{"n_layer": 12, "d_model": 256, "n_head": 4, "n_kv_head": 1, "head_dim": 64, "d_mlp": 704, "vocab_size": 2048, "activation": "swiglu", "norm": "rmsnorm", "norm_place": "pre", "norm_eps": 1e-06, "positions": "rope", "rope_base": 10000.0, "rope_fraction": 1.0, "qk_norm": true, "attn_scale": 0.125, "bias": "none", "tie_embeddings": false, "parallel_block": false, "init": "uniform", "init_std_qkv": 0.0547, "init_std_o": 0.0, "init_std_up": 0.0547, "init_std_down": 0.0, "optimizer": "muon", "lr": 0.00293, "beta1": 0.93, "weight_decay": 0.076, "lr_head": 0.00743, "grad_clip": 1.0, "warmup_steps": 0, "schedule": "wsd", "decay_fraction": 0.903, "decay_shape": "linear", "final_lr_fraction": 0.0, "batch_tokens": 65536, "seq_len": 128, "doc_mask": true, "train_tokens": 336400000, "steps": 5134, "dataset": "wikipedia_en"}
MLP neurons of a small language model. Each row is named by its layer, matrix (gate and up: input weights; down: output weights) and neuron, and shows model dimensions 0-255. Each number is 128 + 32 x the weight over its row's rms, rounded and kept within 0 to 255. Numbers have three digits each. A neuron's up and down rows have the sign that makes its largest values positive.
After each neuron's rows, "fires on" lists the tokens most often at its 100 highest values on Wikipedia text that the model never trained on.

L8.gate44:154072024136096110105126098143143165104188056160236146165106144134093124089111087187147192111138090129143140054088164087109128180110106186164107123145173137153111110151158164143136113137080153171180118057122119168114157115107093144120156103078125110133113117075103105127112133139148143077103141095090151084123106171099048159123112172109178122126170102136101145118152119141149118097107106107153161138124177134150125153159117123133167079132118108188146099154144073092121139097150088134133120132111140136168132111113130155119102131097139112093145149126100116167128148124049092131077203087231137109119142176179148155072115149139099088198111125117151175151139155127096146172138138123121159118082201122075151084138087106134143113121134096146136158152138125111067203122161111
L8.up44:132161159144100063073088144143100055191171153171163137144093155080119093172069132107111151130136159070129088124156137106148082139182149147135148109141180147140106162155113142126114129194087143105122077115100177068206160152113111138110134135130167121186162127180139152113149106114109169106137069066109130204142147093076109136164122138121098165088159148108147203100129141122132122169157144146149137149159149164103162113111112163126163166166167171151123210092107095048174084128099189130097150143170117133109147157175166122217137077148146139162126130101138096150179094144137179128107095203123145124080115127175124142113114118112162178106141118128087107169169132100149127184123109177130162145059097093123146139113097094150184128158130121151089120125122126084113121068085132
L8.down44:110139061157110088114145140141183159128142211170082132201165134116129120110029116144125163126129113087090157156144142147107122155093156085173101131130104154207095083088109180049068163129113113113135104113155088100147127110143207133212110116107140059147130087120122183081128142091171179095175066160152121113142134217100156114167116123111109127095132129115131208128136152154159135166151148179189152132169163101126141124137150191113095131141129132150076131171130177099140136120181107109131133131124119143138126116158127137128185111106145134125163124104118124119120189186130173163168183131091160147109141171129146074147104105158161135114127095131069119088136157108124105132148119098163060161123116134147131143075064170135131144121145127037106160161127140113116119124098201
fires on: " con", "ber", "mer"

L3.gate280:054160158161069157077124175172153110121125105155125139157108118095159156087110120146163134124073196150133086209075109150171154103164139152149107154138153158133116124080124130114145148114139098118122126197092129144114084171121076066091141157144071122134215115123099138114134100103118108137092089157099142090127158182069053111157121151138088143145132158118144134097101171154111083156090171077148061135176140141113105167118202111161207147130117117173132106119108111076133112157188111142182125108177142113143120157150117116120165115180071172083108101135112097155190125184148161078138186113164076149134147201141115133138132080108136115150159094134140147147129089061103107180147168139123081105161122097153144102127155140181170131164086168130166081130084140141142068104133124
L3.up280:121141062171136099072144195119133154140057082165124100122153162043175101162181069151183143190100109101163143174110130215115123146181130121041136158167091121074180155108100148160158127079130142167113146091089150137078068153148107155128126155157092116193142162127143149078096145143141160131124156133152162116130082142095188130116117133169137142095114149106156141131091121102136104131145105124114113215176142085148097126161119121089131132172135144176105107128171162173103087140107101197164148183192102139122096145141123162095113138119100130122117082125101116101133141144170111071098143086148132129156164143100169078077139083151139113099191102147104141106141104096199169140160145111154087094153113110107187177142116170128137156172146149155176069136099134093149117144178135
L3.down280:126051151154163152155162160170170178139110190155077129146210128094134112070154104140089132182107161151050060100115124139062109095073150107134131109109135199182078139150078106152129104124127066150101131094143154151152093109134116197096094186132134124140095132158178143130088151129132133165083109115141122121132172152126107101135038106110139102098107137065131081150074161170190160137128095157146120156119142128121126063141123141104145146171106194080176086136130134171115144104077112152117139105138083133081139128063177148178137124108130109083127129137112162088125069090066171085151102101100145111149132156088174072160106085108127143191128107126106109135086104179147149141144100112088096093159152155108104126163106105093131121152135085197090136098141154139142145189138110
fires on: "ord", " game", "o", "m", "ass"

L2.gate586:076094132137141103098137149186133060089136068137130092035160111174110137100168104083126135091058076106071102192097092147114165069097089155176139139119169133096157152100103104085127083141126127148109191130120068143134164173096148154124185092171182108128152125106107124116131140125147100148181122151147098162127159136135063183122181154140117133145097122117122097154111127142077144054130104161131176119114120125133144128141120118181093135127108158138088121111130089090170122191056088153143053125137122108131133156146067144122120094175148120168135146136121199168102150130140138120141135113163114156151118135115146199110150148072174189150123096114122147113109130171074078147151126066131129164108203110156123076093126118119210095130196109142098157140150133090172134144173061
L2.up586:078050197152089147139107098140114068114106138167160110160126121131148033158105156127167136205092161100172143158140142099134089205125108121116116175128114112150079125108121161096147148185064075140140139184156147126171125099132084157099123091134138106151137136156101155140130152116168099149140130157195134059174144137120167132129107070122139150095168089181124135156127078102162079137068127143077142033157155135142094035140091132143121117183173112101089125175154121150105158103154151113115109126117156114108098155108126129137130128101105128113136213103134145152146122118104148138104146152161090130133168134132162088107111145122105085134093089154157134125058101155073147075056104102083137123153107080164143117190098175146095174116058117117154163107080145147073142180139122
L2.down586:128044109142150127171161175206177121128102100137116081128148079071155131100100103166128115190040145061158131121166122167091130159103157116173204074078112091109161101111142144114087192088101109126127121153160089162109135118122167156126111125163103101093153168140135119157132172086151125227107133112118123093103182122135141086129119151136162098112158095123067123181097109152126179102096056107093141112165116122125110158128168131158140117131146131134124037089142151195183157089122198124105101154109129093135123127127097115149150130095122127075114124087130121114098127082118108130080102138139139115155126119141130161042149175110154091170097123085205201104146143154109158165131135109099157106156142099132137096116098110107109198152120097125106141079065093161162151099172102
fires on: "ist", "er", "ian", "al", "mer"

L8.gate647:135093111187086170112096053134082146090084112144172184117087129148075134070165102186111163142110118133096097109104181094151138110146107118139179186115163166045148169205130124142114193155094135124134146206092111140139131117140196068180190135172136169139072165145132181180143144150145144134097105107127150069115174093085152064122112120142083127093130160074082113169119152123128131096138185148145131106134140115166134146148147126087110124116138126115133121106220129123130106045113102175090127139160126172096192144128193151142082143121114126162144172129104114153139098083114089130115105119190152172167172159160112100153152135134134119127094119126125161074147136192088137156162109106123118171120128119118156136043103107146112121116109093167092121142154145104105164067157083
L8.up647:121079148134122136125136126119139122152154181072072140116134118117175082164141134139063121124121080081133116126153125169138094109107109136149145166059120156078113139114113104137148165142098207148150112198075144088157107090109160127152168114134151122104155093187106134110111096139164140042160136092142113139154153113148098173190104046127027167150117107146107123040144093077164100139083140107089107150076130176089062172147170102104153173146122150180096143163159075152167114125093097185137140102066166086162165154143097138077084118108099088130113158096099111112154121114117133128102105117110167116084142112068188134140132161143072086104133063088110185155124109098179126132095133132131161116200117097061143118111185140169103121174116127139122102164141114119115120161139132
L8.down647:106122140119153173152107175170093141100173094151159127137176176179102108146101211117125130104152153177146207114138111122156073069103116108140154142110147121122135135130138150075110168182104077121079156159071099102194116130119156090164146126073163148121140104121120145113148095179181142066128086076135143126123074105131120151186130115093073145089218145132137073148125120069143118144142084143144114130131083099123135103074140185101113144140141051140151102192092112150110132100030131103142166122108156115101121164170123168124171104160142141113073144121136128104120212118133152092143158078119070153184161124084130103159067115097137080101159178132125155118187100122077068128150159152157123150109127145117095134157111114085142155100052100139160095129084152098106170130136092
fires on: " ", "-", "ber", "é", "ș"

L4.gate431:135202171126159109121116140138158177159107117092120088170131094186155159144118112046069125057175155160114150173121128104127116106139164125097133183145116131122127139105126150136149103140163134112111115187145085070109130149191075166082122150131150141101129138107088181113140144089155154132141068094106124059110109121140197145132161109157166099137105140124121117107192126210181126175164091150108116120097095140117184055114093132092094158118124111148077144109145086106137112125117104100104131125133085095149160131130185106108113124161217168119198172114086138106122082163176127127091124131135180094117080158172149154124152161147126165138153083126130139132161177155098160091073182025095124130147067154165159131164100107138145082179142092086100081145173159123103080131119162
L4.up431:127088107120189179132120106143213119103104154094124143180169078112103112130136104137105117119127140186162140103170116107078138136102162075139091151109086168123163093188119115164106087147137114127115123122128137166109111091132150195131074130125158095135169135098199153126212137071077167114167097146187144162133213089198077111128016156138167105125133115223144082083143142144133143131101163149125117183107115125155102076095122127107130113155122183160092152104131100141131129093114161131116180149146155084150115090074126111120113137161215181139075148109120117163178138132076150143127128057152121136118062155163119106115125149106129105121096144167128090063108087166085069156128120125146160164098097167118139175101108137137125157106127139164183134150145113167155153115107114
L4.down431:146198132078188133067145199101143153121150141060118169101168123088115166109155147104158072102161141124154090085126075110156153169137101176145098092080152153147141175162141150097136145135165138123125142108128102071133128228206114121112111127112135139180171219168097125147130146126172171098167084125173084113107138123036148140072172098094148123169102120196159135156144169142159129147166111132107126149174106113135103135182154111125154174115076154123142118105117167105100125166167142135132082132161088125131121124141122125126124139144142110147155159138163138082176107106132170146142106149129145146172129103091102154164085091117107155122090070123143190175161088126119220086118134099112146126092140200146164114117069178086123101084130117094141128131052171145146154177086110
fires on: "ic", "iz", "ec", "ok", "z", "m"

L3.gate265:120133198098186122143127110171123134117104140107128163103146097139117104159130133019128141086109132146129143116147159149140164112156093138104151155150184164141153084090129105155206083109102117146143123180097128131137151069140104143089160125128154142109155156123101135145121185107111136121098065142097180133101123092160175143132090166142187169125156100181105124122063170091101072101088115150163093143094114145092110101142098140152057141096088128126138099119113102193171132075149108118116090064144090114159097136060109082118130127130117079137132116157110175160087207140172170208134135099191182148127113194117108147133068148130150089080086205162125158131141119119116138097135203184111072108140083175103124144126074146172141130123136097096081096075121131093107100178112145
L3.up265:131104156122168103167132144137081133072127170110168183140186125104085159120131128095135110111072111157139127121116127122130088108164069085100174116150136121066139125161140182145169158174149172105105092143115178183131112116115139138105105158139182117157144098138106017163144134182075184131063097165159124126123100130059101086098100139096101121139176096089084145086113178145111100106123104103128114098133126079137134140180088117124080155130110154106124172140117162180146181180130106144156093072180160097135147106161121086122078142157129197119142104133058112147081123117140097142154192101107113177119087133092145085123112145065173086105135184116120131123100144092117116080135141152080096144106096171160144090108163149165116121089156078086095098104111111141113171164072023
L3.down265:176122168145111088096161127100141083113155118122114147163098089136099157124176132147173145119153083116180135155140098160178095129140056115132081099189210103168115159087030139078114088104143150074156206124116122096123160164126095118151080129147105083136170126131163131133188110110169140155101109128146161146138111142132143220113167134086114136156175169164127171138151149069157158132138132158132138144093101095169097167130104148110166144148144121123131181137073200097134140181096153117189115067145110128115184086104130131115129118119180113156141120107132139133113129117110119116042128137151212083146026170143099100124102146087131103167128206091079152114117059134123136146126150102132110149100112151116161071186111136106097158113112106144106145150093206153104151106145120
fires on: "ik", "ok", "op", "ak", "ec", "ic"

L3.gate354:141148134136121105138175126149112113115126189079150119104104099075145105149132158160164101185114159088151122210093158174146161103170159161107143119114119127085213120175095081132097140129098132148177182136107139162120156151096149132109142151191147063142125092098128150116139125087135146128163183103150121120144147109099150164131114167139176129117058126194112007144097101158094076084111173107104131115130164183115145107062172108181094141129137137177089072156152136142139125081100191173156134109162156135121184136111126179087093104092172117156102092069111129156121117089110139127118168135138106153080112104150186135108152135100124174090132113063193195093136110164111140078081160131124108129077109056140119165095131100149155127125139117061123154148137176089080154125124092
L3.up354:173147115149148111102129153125152128128130164117113086103139122116108072118160172131150138208087105112156113135101155144145152050159189112122114148162105117109180117155087152169125162152089151144079111128085140151208094106110095120133105111173100101099107130187087159157093101112162118163147185157168136113097142140164106129188116208161150090135075109154107108114150137151092097116145104127131156102122118120106129138096162087178097115148154147121102101161147157134120079061108105161138039159151142088108139097138122115163104116171136086177164155133105102127139046062099118137148113147189153197110177108159102145112145178025098148095112125106179116155079168198154138165123133083142145101116146080116138161134059163146155097176122162153088162108127091077110182096203118
L3.down354:175158137110197167077108164085153105126129124077111095133118143154146119135106109081117108118075145108109111167131129055154177104200122208173153117110108091122131196071118138120132152107148125114127156102124147069109107120093117140160098123162118143147133139064105128090129157168134148115139076084156113197115100131187110123072117138168151150092176107107103061122178167108161110143096113141059109182132134116092123063173099142114133065121129087104137156208183191147159111080113139101150100119136083118187128138129101148115102162203129122116076136132198103120126177132135112119143173147120065165130161167126121172111173092096173131158129149053120155131104112123112090130201164207115135102065104116152132133084065137127123134136099127118118175134085157133123121104118063
fires on: "ist", "an", "er", "or"

L4.gate130:098135134141136070151128149134135139152151134140107142100074105100113149092135146114123070164147145147101111126089173080140160100123114111156119097088068069094151117131141182086086116112062099147152084088144164117064139149190126161159081091089175110075077186204108141145089181143148112089134101089117096083147122141133117202099127130122113127131074119148031158115152131148190086168156128156140064151219137058131085135146096128163095113119138159115121105112127084149080188082185105141117141066119126193092107103114132144149105112113146143144160133106115137133083129145126112151124055159131060177122166111147174055143114169156111100112069085132136121187136100139076083121105140107110091102117130115110135090135160181110156159143150107141172075126160094156122168130169146
L4.up130:100076059068080116130142176138124188104131098141158141126104184124105169008147050169168172157117212120062115047144112125126146190123114137136110145160179130191100164122134162094124092140134070116076166146098165136081097109124121140094166119106104120118101115135084138168132111112126151133134134142128152136178164137106176117113179104145119144132153111099152157126169092161172133161126201196130086092223079073150160088097165123099090152190155115093130081142172172120069130141102145152158072105104142172155152124145134149143131137132141073095096135163167135105104115117120136146136114111113127146177157093094132060173153180187134133154174121160123179099103123130114122165124150102165141104123111123086195109129166137173136134130157131131120140080147125144092120112120154
L4.down130:091101144123118131089176158171148120141166137099087105122085107129121122107147124117151164141139128134109160091175151141204128121084102124138158082140176102141140131129124168118169172146145139118111201066173112114128086138167167158135131136107213121118099188163081097048146158086148141108129111135151137097116180185135146157124097122147145212109108065105090163081171179150177175183105121185169120096123101064111118105096108084131133105115168087125124138151188110104090162130120112204088114109138122151117113178123222131155140173132178165127086142019168163142096114122098141140147084122135066096149088105148142085126138142128115096129126142120210088122061133108122100145088151104126181149131107064107112088117143179147158165143108133119171117098112146175138161136142160
fires on: " Her", "em", " gen", " Gen", "ell", " Ed"